From a checkpoint of a small transformer trained on Wikipedia: RMSNorm before and after each block, rotary positions.
MLP neurons of a small language model. Each row is named by its layer, matrix (gate and up: input weights) and neuron, and shows model dimensions 0-159. Each number is 128 + 32 x the weight over its row's rms, rounded and kept within 0 to 255. Numbers have three digits each. A neuron's up and down rows have the sign that makes its largest values positive.
After each neuron's rows, "fires on" lists the tokens most often at its 100 highest values on Wikipedia text that the model never trained on.

L6.gate396:134128142037075120131118207112075106138083126135192134109114124158079132107128090097108113141141168132155136115135107135112129148125056110132033104121159145118100110065126098169162165102134125176144149083198115104149087148138142145103105128095106089112123117083179115131134069085157141099128164092083106105095169121151173127085094148128128134052145057166143107172139161063099163133090126107108124104169112166085155144055104121133115076083143160115132150071128168105108122141155095
L6.up396:145172114151116178112118120110123178172099094153159173185088114075141105112175069129175120123077085087137129113145077128104069218119119146149116095139169114155123162185173177135120200075177073103098150122161085086171143150152148118133126161120114141116098095093094152104141119045161109140096182149080119113109151096179105104184073139116156126199132175142141071157123111139126154100126115069152108131101117164105111130063130130128140134096137080148130152125087144122170129121087148
fires on: " re", " Re"

L6.gate430:108119152103159100147169049129097092134134131119113138160133081103189082110131098185110125152090110153137106108211173132136150127133124060142102084102155162092115171103200116120143125105138143118150092197117128174146116132100145055141050088164125106133151163111134135103183110119156160130105135146134097121118168097092109150084102118069125153107101112128087167112176043116090109146134095159135107185122084127107121119093111113108101063174179156161113114160112134133189042091113152
L6.up430:138095108057142197146122151210107074106184138137141201150095064109110154145153118166097160108113079111097110122148145165108102062077079148143097133128075149126100087122161083144053121192062138081123130145168142115098118125078127099125084158176088123066164125155135170174104124101168093143113091116147149151156123133142152111078183103174136113166147070137134143118130160114117061151150106154121105129137127138135114121095169102138141105112147148095104054070142132080112156135114096
fires on: ".", " tr", " Mount", " Spr", "r", " cont"

L5.gate331:122097111120106133138198170199146116183135076117114160104150137137158077197181101179111115116200127156195108143173171082167153141094171061201118116171099155155168107130065137134149089166173110096106137121129103102089114157140126108118129097089224145121131139105104115127128063130118110173144153119152119115089124195108148128133128178081155132132169098159172151140158106132138143108180107094134071159147127100125123162175098116103105133159131112083126126150135122163094076061144137
L5.up331:125108144158136178121105180136123134097093136158159172160080130116148131134172118167126137117116149151052114158209180078179154153134078123134094111137168106123097082115154159116141096117170113119067124131136207177141145138198139179206151102108145124148088145131141180153092141104133121097101092164159102174126145132171146142122131144132160101110187134130128113172152102091064116155219129087162140126168111110163131179053115133144112157147115104141165114120181145169109178082196131
fires on: ",", ";", " |", " ("

L3.gate4:132103152092105113121108148144082179127146047169132166141152120171168073114113162186108121089104161135075097183097167100157124127127146102128127114121127165131144124076052123114150170128131113133117109148128132160104126103174073082129165093150141132231097141139133118139131168114165097127154130039134153128094132216094116165093069107075131132181133147139153123158112093100127036106174140108180139143168113143120109100084086107116138145089097121061123134136157150106134175088131175
L3.up4:135071136086085122100109163133073161134118108180159145126160177124117073162088128171119125124086186151054127181148166113125110139157164130150129106153176150163130110058102125100143138144155152129127106154165139172094146118174096114135142137140131132212078171112122137128155136144195109159171132083123116119107155146147089153100073122051152144154169149120187103146168121109144098121179152109155146177157098168063136116120095146056129135075093101070125113142128115088083224116141152
fires on: "|", " |", ",", "16", ";"

L8.gate234:096145106160117102164150123166136115117083145162130247109167147113090165080157134141114113125164124085116088148138133109150134099124136084128204149076116126123063131127103178204139122116093077086140127099159107114148144098157133111167092148125055157087120095066173097145150142163059098194134106093110178120130172155171138145121155138111121139151149126153189128173123064123088179156156108164149089134142150153106179132108131123134147069145122143141147165154152152174100107043113111
L8.up234:159137119082130116130055170134119128093043102153128154179129158061145112063106111134143102097118137086145145163150169082142116097194117131070142130157081119151084183121091113142140107162130132168150149121144213118131151115124130092102142139127087191083109025104156151087169154123139159100129159186129199140127114185103107122152112140161166144133150148144109129139098121151082111095147107129144066157172098128134110142177084096091106145074133077126104102121146146085078182096101113
fires on: " |", " the"

L5.gate312:197081106092190143130136113104108101116126114131130201121138186100112102098122113145143110079136186121037122079095102126148065139117150095112135126080134170101131197114107044143131123173174066159113181080181202115185138112132109075101154113114147132121089143097089136140108055113160120168152110085097150108126183097139127133160151138124144084108142175149179120178171127105123148115056151097156109076110134127155127140155115098150120112136178175134119119118109092162096102111104140
L5.up312:137130112113193105154174108152084082144095092112135153118098178101122167103113124157099074137092175064114077114061122110062126124162094121172170138088135108116123171146092151105135152170154132143156144113188112096138139168244147117130117158115131111161123116130197084117103101134105120115079082145147176120123147139138174129143127144152172142121113151151173083175132118184149128131070118164158098105174136133089119187123116083136052106144095181150146070135121079087128129075127188
fires on: " |"

L5.gate216:110120114115189098128131095102088150091125173132109087062189135107101102149081147227117181111090160088135118164115140116155075162094065114144161092123119172089143073101073136160141139110085077110106159157153085098161113121162156168141090063112155180147147104115155112125173127152072122127126135074137183145111179134131172149186162138125132130126110093152121180153119087175131080122122095170173141113134098112088146166157172101119101102180128105110155160150129132087088175068094126
L5.up216:121105118098113152098141155163143092153094105118151197148125135170127135162169121183125116089165138122079118113126180105134137130138081094156076163098107155111146145110107136086138113143174141115172048110097102052172105163189076035155156149126205162128122109175151122122105094152125142138140104145160106131128133145135117151135090190082159081134147164162169128162109060113127151128134173085176156078144100136197103122089062098152120075083126137164127108129114087153076108135191110
fires on: " |"

L6.gate79:126161134114147036126142142171126137195119132131111112148131136131098112149169079127137116103137160172078069083128162091085125185056146094202123037091081126106111053172144157114122195163098102095123171160152173112145176126147144129125139161112146112158113163137125116191118162119186132145161199118111124168143141131142137113109156164114108098103119181110115069099095094094159078140131127174155065108101087123074135149136137145106099142123149161132110096146200163090131136146137159
L6.up79:105132164118137150174163153121095147061180149071118196138145116119124123143070131103128143084076129128126199090076133107152169198122058164113098169128158104150117122151171100105160087138165066106155086087114173154083167106129123139102072109137057131104159131174124145124096129078162095145119160092201120127124139112145152157136131073137083126167117100134104174115100083151077123113119134159087091144109097115093162103106152201136186124108105133153136123073139079091168133081149170
fires on: "er", "ay", "le", "on", "ard", "ar"

L6.gate417:124198118112082114178106084119146120200147143076083180152124148125142105139107109147152089112158141104169147167154142107231125071138133119142101070182082121161091155133107151139081096129095124101106145129158070135076141163165107146086102151135084114113127116101171126140144084151113140076170146140110100095166056130094143138147136169169107103151118100173136055098095108145115184107124126164167139126123090134134094096120160094130095192090099144154135133171094214105107093159162074
L6.up417:116166110094091127122084094158054103060106109124188106157115131151094107066145112124086087148115112153190103117111146126148136206088104106125106135123133082133117142055134092158117097112171113128176123126156091124079112144220136108089130115092072102118109138097150135104129117107121139134129103112018089118165114135106120132139139193140143148166132088121130076074165131080077137132119151126108113123126091142093087192115152191053118140128119073157154077179107108165122137180137140
fires on: " |", " and", " the", "ip", "ann", " conf"

L6.gate136:195153141129116088101110124104074142102076074085078105161185169107140124181148133124137071056096180143110101117154106152137088143122090138129148058150054144153132151158096035147096079117158160140119133152124143147152090139130123141123149091064123141093053103120098108163157099121131133135159109146132127117125118168079126100125170165220126133103188127181100119128117199065153103121147101122127127109161121158130078160137151121099103134134125109169174053156122089112118172112101143
L6.up136:088151104075111126099128160106071077086074117098068127139087150112122147133164090126140075078067170176172167167101147083089092152119151178089129103067133151112117105148141188081157106144150142111119149088152128117131108162118136116111095113115139143134118105212106083155179099172157164106115085100095118165103122140154108179071124147141104108137152197151115121145177122130136065179135123121156106153082130113112137139128234120106171125142182138135101062160103088089149165159114154
fires on: ",", " |", "a", "NG", "face", "2"

L3.gate276:123187100098144131118092137145173127129126110136065200086181167153103085149120125108106088142117104157148112172210110149105141057141123111125120177159144080144127092154114153136092120075177096113090157115134128111137100151130085025143147178141129132152134061127107160136109114107073098114123110144152090192162124151115169114132087097138043098188103174139122087147121114148154116147167173169096109115130156119134148110122119046072173107114133152151152170105068127113126155198135129
L3.up276:123132138077155183118154095154099109112133072147099190143131080157164093097089175150121115108071143152111118101193147174108101161102154116141105099096150103163154093128119181055162156162134155166099098183130134122211172131128052104121150112074191134160078099130117113106097039175193149146165169104105145157142185175128104145168139174080155125143155132126135101147135120148100094114210130110111129098114121145167109144074060120146152145114145101111150109136123092118139157112122146
fires on: " ", "6"

L6.gate334:137106106101085162118150089146083145110203080106128110102099167139150198099089109195095156042124157074133119116144167148103116145150164148126116100083159138148131121090135129147158153146095174103107149139076154236130099116142097123089194103073095100137136148118069157127137135105139135139181115103103105197103126138145190144139130163142203136108097116156103127110079142105139127059117096126118094128164147112130166120162116116135126148071094139048139097082121119123120053131081115
L6.up334:174188137176182138125167105103159142150161052118127167108129143060127133155124123125087082125126147153112135140135096071115120123149109135133132080099151099135124158117146075131111177142118136086116072163135109173127143114105156128135111170144133201176127130144140132145126072115176148111150105094158059179067166125109162187107137152180194158187132163151182108172105114212102168128148104090126115168172118109161148116059191157171134099182144121118111113123171126138146080185132094
fires on: " |\n", " |", "\n", " "

L6.gate25:111134177077091136098139146136108128162092125159116145103103181104147156169089135094169104094148172154123094187156139154094077106191199100104198122193104154131143194158157042114098108113140107075182160059142099132148134141128123158100154163119161116113071082105120161112148104152199091127157073105117123163117144144156134163121157126168137203108122116136154114140152157079170137143079065079139163157158148145181130126153121112166125140104128098163096097079141136123166172105135106
L6.up25:134162106108119162085085169143175139131099139104085123168110205046126125142162101209098123155122178171120152122059142141106157086180109128157143170150128162106086136140105119107124135133126137126141196108147186084147119161143163136176110101111136073153132081124137109145178136147136151090142137140036119118127125140126181156077102071171195108122134059186112144127105100138132156087125067131122178149138150092202186147112153167175102153158091104158091138151135111116110104100106119
fires on: " |\n", "-", ";", "–", " |"

L3.gate174:144133138152048183141181128113107140132096058113150164123132101145130118138177089110076158102102148140167102142115092103122140137178105138171104157118091118174151085084122100098139065108198097163129127226177079115164127124153053056093135077104097142178129145172127154140155152118135125107179141119174162101101153160142116113142134084107133171132115138158162119144144065113095136091123194083121151096161131140143065185118172126122116163120141156151139142169073077146109137112190137
L3.up174:112104133063102115129129102122184176073061075138187213165111100122153113111146113160075076123137081147112130156145140066139158134163191151115144138171130126141086097075152089134120102118108097174136142209146117091125166134122142099162057096152140114097110146113179179133125128121103127176136139111196111118087095136107174123160109131115188159127163123158116082085123134170101131120163115145172200088179142092152056111111127111141148089108116098139076112132090060163125117121133113
fires on: " |", ")", "}"

L3.gate13:135092147136093125088119147109116116068121133123159104127095158161088134084105069121149083114138143140147088093166098184173129147099150058112114162119186153096089162098128114117179131163077126129145104170104157103102092081086116052185134146157173164150123106107225087064094106106153162139155151165089054141110146097093144125105142174068148127108158149115109166099138069094174150133095165165127115132114145068130150106106142141124102159047080131122105120125126103078169133149153154
L3.up13:185120141143067098110107097146072102196114084136103189072136084146128189174139160149126125094131136097195171101137145168201144138122134083133101117199133095168177139093174134122128134180123113119114087174125104084141099114130158120157088085114136155109092161098162113134075111159157156124181173136097059106145125132121168082088131136108172107097183139123134187133143061149181137163126103125115162112177099107159129103147161182106146122152128106164084087181149123141155185162124106
fires on: " w", "e"

L3.gate213:157143142162152180177166110107114101085111085148138109069113120199161105152115089148066131182164159122162162145126161141122117177162117131127168120126118125128133144180109103144192103146162145124164127094225060126145149159153090158165129172172156185133111118157161126094157101069109155184145105106171187068107140117142133073160136120143130046171079082174115142111162164089140092093149145111146166089118162129099102157140139175098129115125075180152142161156104148119113118133115180
L3.up213:127077129129120153093070181137123090078075099185183154145137133146122096098158131112134125073211124174106094076130129146194154167132111181120207126131126117123119138154102086110117152157073082138134099159168130130116120160081167172120149111102148088111147119113125150127118042107162131150128194126142111091090109115146189117133139128170139150128109139175122140108153131152198152114211165104115132106049155133124117130051177106114116106106129163160096152124155096149183141150183081
fires on: " |", " are", " Years"

L5.gate389:141150109108110081135101170164106162075100085153102132154167127126148109080131115166098093117158178136057087121102165122086132161111130092123079098160115112113085142149134115127143141124148137150148127153144105133109157119144117118139154123132135138152108118174126104151099097037133097096116145101103070189073089139114183170135170148134121185097153098124123125141075077121107108148145167180110166091238153096133108096167139112073113165088161079180178182213098086103112133107178168
L5.up389:136110122130170106126141118155080117156093123113111126136160111080199089145100093182100127133156155110121115119111127089101122095130104166124106125167130045145177099118179100153183144090104142170112145110155082109125147124154112067127026126153084134136113071092093131101087111044116075091141113120141102083102083099186140145134121174136093177114159079155123104104134107118144092180157140151132180141143147145177148084202112095044090112168143103182136121184166103136164127124139105
fires on: " |", "th", "st", " Great", ";"

L8.gate267:134123156147169082092122081093101062108163109115178143128180184117107040136130142111158119166118153157134083144131072164110167150122131118107126132082105122140071091207084070147187136130120157126149121124071142120170118108172057062152096125103141117093175105148125092116153121122106140091182082091150084164144095108125171112112148161077123137170127150123083188164112091150110184149145143158055140080123150141146194111100103078158120105192129105119118146131159117113129106084143142
L8.up267:113105165151138105127088143118141179093177130077145138139156133103127095131176171164074145134139164127135101158163145123119102092080123049171118117158161110060144101131153058090185133145114143089116153107103142158130112076085097104155148088171128146187095116061165185150138111126086146094165102164154105102112144054117108110158137146148133086186175192089157126076136119120150145159140114109124129088153128150097115148209140111144155126104159145037156106136126200090167128168165129
fires on: " m", " M", "l", " bl"

L5.gate193:133156090141166111112124068101114139097162118094139172168110217081188136103064139181162069137109185137107152100137141093127091131140141132077162097112130109117111136132093083107118182162164073131146124105159164131099111126144134126070165128074119147166096127094092150117180111141167188129182104149117188145093169081113145118129179116130160120122131155191157140127116116140107108187023063136110121161133098122208106135149170117183104132106147121106147061111131101101153123123127104
L5.up193:151163086109166097141126082083137183128083084060086133147143169104134133069057128167121081109082215117138128113137145113077112132161117114116148127162166068083049156123147134112138170166126140082123162140173171138135117134172147088129084113112110168127163067104136168109183128123119161070129063172129136141113179116156148139174132160170216142149109140125150112172105115161130114151053057119103091131182112149167167135137149102132081120150114134122150091133137116113148122094108106
fires on: " |"

L3.gate116:134125177129139122133122133127198139150140057141148162150109149120115136125106130110129122116187104105105144152063162114095137179116147077107215179180136124120163120163144179157159144163200131183173098107162108132129168154086064114172090148128177129118172094132132145099148098109131153143160102119115188171105172145117065177177116098136156099150136129113104116106138076146075123102151126074108076121126130105075132162147097165101197063139155165136134105120191164150119138203167166
L3.up116:087120106110150146087134157117140104114193125150136176144110161113113108093097148161121128169098179100154138121062084113151218114104120078156196113097138122138124191114057120147164157141151176130085108051127100096090089146183112146110080154136146124124138119073090087110120115117145163142097098071157131095106147125112162174150125111184127175155092100109158152115097115072150114099152100133158101154105119121113195167063128128132097137151131196123081167126133073121159135161161218
fires on: " team", " Team", " |", " work", " Award", " son"

L6.gate267:121116150165050132123125176108114158153062137142140127154119102127184129160123146105160150076136158089129159128062161166173184103123158077125085157134121145102102175115148176093128161151160087194148108128093062164085171155135117137195152110116157141140094081085167126174122129107145100136190130134116151168185151149096148130182118140137151097132095081111118172072068077156110111155140176076186117186093143152170143126108147170137153152129112116110120108166112183073103143128098182
L6.up267:167132149119071154150116131093175131180109080175122129168163153101099158129104169128169123124146119143131094116123124107178126172086179136080104130132061150127128142135116071078127131140195115066165162138076124069115196162094214200163108124136117092122094132117132086088128153130101129107135143114131110112152114077129138127150116101125128090112141094116096139109156085133162127122100144145138116068149233087155097148095137172088192116140198148139151154148146093061166123137062169
fires on: "e", " the", "o", "ge", "age"

L6.gate316:094101128122142141116132088109129120135077103091149135156145103065113082165103098107086113192122158127200104108147098132148094077118112079124171156134168107159104099142053100072140088149172114098135129148057093051113134130086076105137099137119160107150107133189120067058163102163125173075107130092163168163148078127120102076113102143142145147132161123156110140101144119112149141089167112084094137116139124207192168137191097116150135139163163198185109142131157130126159133099118096
L6.up316:126164092088123156117084143097148124063155094141131091104124167173100083123137115089118100138179151195088103124197148144099120098104100104159098101153184105125104106153119215152116156089155151138102137128118093127135193100094148074090149118104086169100128170148139168121118147121107070094118174126143096074120133121145152088150129115067183144087121093055153105126146140073155136131138097078103150149182085160112149100113130165083138183155063117095133106082123139204170165174142096
fires on: " m", " M"

L8.gate292:092159097131115151129139083102165142121132153105132125099090052133117078157115129190080150133128107104199087135174202105195105115097092117094126108146159131122161149108140126106131186157122155129108168152168110087128108067164110144206159116151107126104101145085102115127145124118125136137145134151110174115147140035168091142143160117094123129144091082126075155181222109128075112102137120116113129079109164155064179183141155141131106070164108137135141097098109088133140106034112144
L8.up292:095094143129121073161146127184105151133168178153074093119147130098160142158081131122126079098126101115148134169090148098100080172167133074163108128193094134196183142089113144140159132204177035156079093107179096105172167133144154140104086113081173153159159161137162164111124144123124113142127163130100071145171055148146111188119092148140139104144136126102140144119178117136168096084070147089123130156144152142213073141115139099095100114098132138097136125156102134174147104162122143
fires on: ",", " |", "),", " of"

L8.gate180:115112123127114138166139115122110135168058103120088150186107120112066117103161117102154158092062106103124129133095132115208117089115114118106109127146115109153087094192106142160134119206100137105147131152175089183153112106159134141111115130119119191111136138097182138095102092148137112131139183148169123154114165187149187200127108208132158120084154177150083172123147083164144096145083142174128136108158156215107170177150083112119065115127103066158135106115088158108129110071118149
L8.up180:194113149175169166164197125130109151103094150137124195103136101067157131150113128109147126154060116172144086102104115094125118076197097148168154141131175164142140141135173151142138100185085150130182114164155103157112094125121148185124189110072119110143132097159137190093108089079123165108162173121097145116140121161132072109112127154158131112107094197184120159136136170101090129112159124177116140097119128178088144135115095157106125122188126089097082179096064166087143144192096124
fires on: " C", " N", "C", "N"

L8.gate28:139087105146068128180140059105200102092170084113153125101074114161156127100148138145099070175073128140068115142102107143169140122096188152181114147062139157133110137117132146122141145106126131158127115102158131116179120120137193084114113104171089137151108128095102115123087166090191103149178113147176101127155146090135114194175161146122098059090177119114149072146101129124153143106112170104193103159086165128154158100127125097118095077128136134138106119142162111231128133094162175
L8.up28:124159115100119125079114098161085099103120087142090191133128128091080148188165118112149136143035109103124135098090102124170117119158116119194116141120133087152117148135172104170126178129173144102128087171146151067112124111125092106078168154206136164117088172138137106106110142115119099086060047154124172139143133105096190140124124131131136180123174063171081125083142116132117123109131107072103117177073149113137135126136139086081112120117183100094149113038171152097146083134090110
fires on: ".", ".\n\n", " then"

L6.gate263:123107196125151121095110120185110122087091141134111143159165132146169159111094156064175128072139121129089073166167101155074110099181142191131113116168116130137152074093085095108091178143149122117119134185147097139157185166093167101199109023129103170101147098174107113130096167100136141153098053135159167173088109166131155090091176140162091088105096125149126171129134084127148112154112166131134147094147163157136101094142168118101135157157139158181171119156093131077089120112128127
L6.up263:101123154119203086132138095138085099149174119143142170094110149071105078109122133139160115136099163106118144119168115063124133109075165155132156181156139105134153183158139106129146159127132134112186075195186184103124119163141153076112127156100120133140095105121121138169102100125170154120078135149129101124144135101202141162118153171142133098104177083127130118132073138197162167078112094129150134159136086092056171119084155098138083092180134114158172087058093125049168090137122164
fires on: " |", " ", "ia"

L5.gate362:134164096130133094188118107159137130139057090145121126164117078153153152113126134212127170104146102112108155069106125091166143151097127098164072105169098159131161114105062063129129122108116057153125107165176124128100119145144117125135138144165158122121175075179140170097150098113104137168129167185189129189143070114101122099157140202136157146075173102183182146157094118206100079118124080115107095099141127100173088103113156108076096117148160116111127181167159129145136123135134170
L5.up362:162118160150187150102168085120138151174134185142096127136067141152146093158125156136118136129174147138122119149172137096096135140089125083140176133091131143123087067109119075099147115124111103180135103088071152081144021133122112090144073151160167208116183151132076168129120099142133108117203074192175118112057120219193107132161154166124144157123143088123134149119150096150140116134116112151099149177160141137142062149109137149122162107090162129084152154172134106113121133134133130
fires on: " had", " has", " have", "4", " |", " with"

L3.gate242:081109159123142113186148126115119065100133108181136206123126099090098116119159113075136102126097111127066108125153115148119137145092178113142101175130070117137151196138159122141085161122205136114087162131171092127117164136158098140170153109101151117131121183164146127120132164126090159149082151076137179188113106131087136104091103146111157134134213140142186139135174095112132180098136118129129125128150152104100056186114141153125115121176104170218095107101159114104062134106151207
L3.up242:160091152116133066155138133147124082152065145125121095154098146150149137096178122153185173093104142106052131114115106131153101140144108142117112120116130111137104079181142158141152076178119088159113121090022093111160143104102124066151185112137136162118087141102133101094132091160135074122137171112129150124150105140067108145134139059100087117133170133091098158150077106120081152087122160164134122122127084089105089143175114082125168092082205077124194146091161073066115108127141087
fires on: " |", "|"

L8.gate434:126096108171108131141117170082114171105132199093114149185121107104112092132142122088114145082079130117116189092055175110152108105125140066072107056140153084183127139124127107116102099117142142080101137134104143179136168056127098072134130108128145104118068144130136118139064083173214154075106197155149078144134123107124086135131162118128161150144113099104107109112096145095152150125097134197104163142142131056130156131121197126113095135081081142144133105135126121097132120078204143
L8.up434:158104114167128130155118187137112108130159132179098113149147121098069133140119146160170132150181127072147118122108156147126124170115112180117176124120152170151158147116080142090151145187136139079180194147157089116112135136162131159181148181078052143132129187142144156115122112166051123125096184164130108130153132128090154104114080172159154128056186130134080182112176103161216210122175134172146133121115139157147158122111116116098092145159097124066120132118146156105097098073105102
fires on: " p", " P", " w", " W", "O"

L6.gate236:184160135138144129064081146161131112162207163109062199193127151102130176063100128117077171115116165164088096179143138099122068121129162116102175171106138156109152157063115086102127165109159098087160132111180155122157145109144147104121115182151111188090104065175172116184104136077115166138128108124139145144146115135138178120132152123163119148164113127168110161087106093171109178103105131138094150083150116065166105154132113153155149128077149112139123112158108184089153091154136171
L6.up236:137171112140108074170110106069112133125119115135104142135147106195216133118148170145096135100141153164129165136139163170132138162112160092106159121133087127129157070159142170081162108130112152065103000113116121097159121111102126113152142122148141102108136109116115125119062107125126100140105147129072115129146086150054157134115172168136145124132136076171087103058147156129148147132125158142186193072153158101024111137124162133160133123095120083119141114148142097046165159117125115
fires on: " ", "–", "iss"

L6.gate133:100079159102080116150138142107123089136078138163174185114076100114117133093106108106148110072140109080115129128073121115200138138153111128115069102168043157172172158174088157160118102144155157066117103108167100166079146112158161086117088147089096107113140106096152143115094107156107080100113110098171109134122074155094175148140144179113100196164164138166059090164168144117155105146096146157080164078141131112147135096105137102127066131168120157146142135091102122157081169098161071
L6.up133:167115170157114139170105189099064159064162112145135177130151143161151108093095083110127128093094124128145142144112142115138091088141096137111098096118131107152129108099092124167121119164103129087120147138142122098107187133074143101140123128129169141092167122174125101098142111095066162162137155111103169081104090154052142147133092114065127133184124113099092186129208112130091100112157137044111101106084115108085117153174052149058109088120125132057107082090152121138209107162158115
fires on: "|", " |", " the", " T", " a", "=="

L5.gate253:127190164106139108112116135114129110109067151113153115141151145114165142049150139065140161150143147103121072121110115100069146131113098130157147181155105086109147125152049155128133153165211154104130135128131084091177138126100139134163138198104134107132117136134114111186097086106139123151101191055123111123134147102122123100057114146131148110126153093174158147182173109108150178041116130085124117079158128141102075187139105166131122039113123110168144108151103123060120140083192125
L5.up253:141118105124112146159118102115114128161077093093106171084114122108123132122135094137093101143118078146145084135147176070187129061128084150080072174152100100137136136209112111075073119145152092170119073099082051114140112126118162156168140181132090113097144090157181127162169167051141143103151099046094161150085120110139117157133182073117172137138162133133113181154084106124094193107138163104149145114095099156124146200125140142135170099128178123170121146163143113174120121149138125
fires on: " (", ")", " re"

L5.gate426:129139080122116154162140112115062092175111159137146170133089112082085137172108083111065129147100216147164141123102100109176091107077111069070142107121163151125122144184085095087111168172149122100201093114198091103114129125116094088150089108136148075135097076122112108152097123130105136078107161136160131158114092130123182093111114166118167130132160111138096126120132128127114189111098094140050165114125153177116163185167115178152149156183149159126138183140174164086139084090123132
L5.up426:070143134130096119185098149156145117116101152110062120108089064170172090165165147141109094120086127074219113063128120173099194153144184103126138111156130103129123169165181147092134154174178157151179094117115186146160118138152132108175100068164144107095164079123147178165103118094156163163116091128085104122138136108088136082130163130170153172115161156122164160117167188152147129142122131062135118142174100162124191096150124082137126140136160106177092118174132149126150156111154091
fires on: "M", "–", "-", "K"

L3.gate219:083107087162138145160123146171126129172098132106142125097151172167145106067161101084121113071147084077127165155168113169060135163161149123145074113040135126136062101105089164145094077096082178135152111117169168098163106158120140117122115129120164135085171119093085156151190139156157105113080187170094134136127129123110150192152161113076086105138190139155071140074127093122105108172167114162118106137166130135142112166148086102170119153171136113143111095086056121146153185133144139
L3.up219:119142114150129147122115163111151173184109153131068055110142146146087110106154117083103159138103118093163123129117099125085156125150128138156123117082110104156100092126091093137095068077075168173106096122147172137129144148154128091115124168108096138109114112106113172130128171148184100067114149212097161086142073115165140200158118127079051128148146171122109117047102076134051116162089140088068120108164116134150114145104047119146182139137176089135103111129150161100155097083098122
fires on: " music", " points", " CD", " chang", "ipp", " term"

L5.gate277:127169088173119171101082113166115122161140096136147127082066142159079134095113071118165149109125104132122079135119114152103130181123106088155123185084125147156093134153083236186131086101147065106143125131132126109162134091120141168109117127125087159163191056130116166187110164069122093123124105138104112121112055056154143135087131153166085180147150107101114148104091156157075123115106148174167097060159152142085120157107148121112114135093102137077170132094094115145126120120159183
L5.up277:186142078150121151139169097119141129091147133172121092166128097105146123152108109104186130052167153125122117197121126193134149147092185142075137164132115128122095106167128131138155138174129138158157138113103099100084172137119092078118128095142090153104140112059153139106107180106128164161151112130147130121118158101105202091116057158138142131151047041154107123127139150096125111097098184204155140103130154144085082125106114072126159102132184201082189141151128084115137142140154179
fires on: " ", " by", " (", " She"

L8.gate86:146080096168074064153160127149106143165184128078148118154102130136093113139102145167179148117050129191128126115102094135117093127091115100172161136088149135102071169045091097087146077130137203091085134122144121131165109127092098086074189104150108137147123139130127140106135086178178092108093124100084102115087088103139113109130127090118087082075135103124190060123122117129191147083114098144147119116153166130142117146230157114076172108146117133154130098098117131150113128135119098
L8.up86:073120115107157143165111119108137154154126113165111135162088101106157126138102123172089116079147143095112127156156117162145134084100145148132132085111106105177178090157105157125104152187183181114068118130098117075111135117097103133146155185147093197174127136114140124138076095140088155165106129157149114109165165094164111121104120191121128126132162114185157090187160149151103086090140102103112112196170113104123130126166148096153088139161145107159099203169205127179217079092052106
fires on: " =\n\n", "\n\n", ".", ")\n\n", "===\n"

L3.gate168:087168128070131135152088137088142114144137187122195069158082162142108135087124151153133096136124116140072102087180158183105168141173144143083088081125143115130163144144114076155114099136087134141165119107137134138131131163116182148141129153175133068088201130140165158118176127184092104154094131086145126102120094121061154149153111121228159062120137110153121114187170138097108128170161079111132085119144094081111059108110145114187148097066158089118128138132059148124107132139130141
L3.up168:145157131122093141094125171153134153125118158096082142146066145099082121073092181128100145114126146148118164195122164155118112076118093160155119125151078139101125120139148071102122138098168128097134114153175148114181129100159175118136152111173132120141084131090071150129158153204131073156110180144100133165115103092126098118087123143217187165100165155064121155092128157107186073103130112056161156140140093157111199039117141119165120192130186118149124141106146103126094167118125113
fires on: "-", "–"

L5.gate203:133161101130158121107151162181133101077152115131086153212193046085133206113140146104123155154087173134124155099097106179115097143112143100155129131117143107122101121119076105108115154053162134173109177165149169131125142183096170101164124155128175147107131119059123063118106180089100090125080091150118158112131082097134136158125137122163104134134089155201073105125133145174095117158140146141136171109140155124154086147169108133098114114172114155148038109161178155144123102176092159
L5.up203:162116119111106123091142167130101115163159092120138166183118112140088085134172126132144068188115147082144151160170111186157154139100139085125115151131115105109138116144103115082136136064103076191134133167145110192186138107113105160113114115121135092167120067115077160172128142153185126185114124143108168107163056106135110132113110110136155124117060084141052164104118194107133050077144132113148107050112101159102131159141114044133040123176106111145123103114140140136086115143138135
fires on: "″E", "–", "ity", "ets", "play", "ation"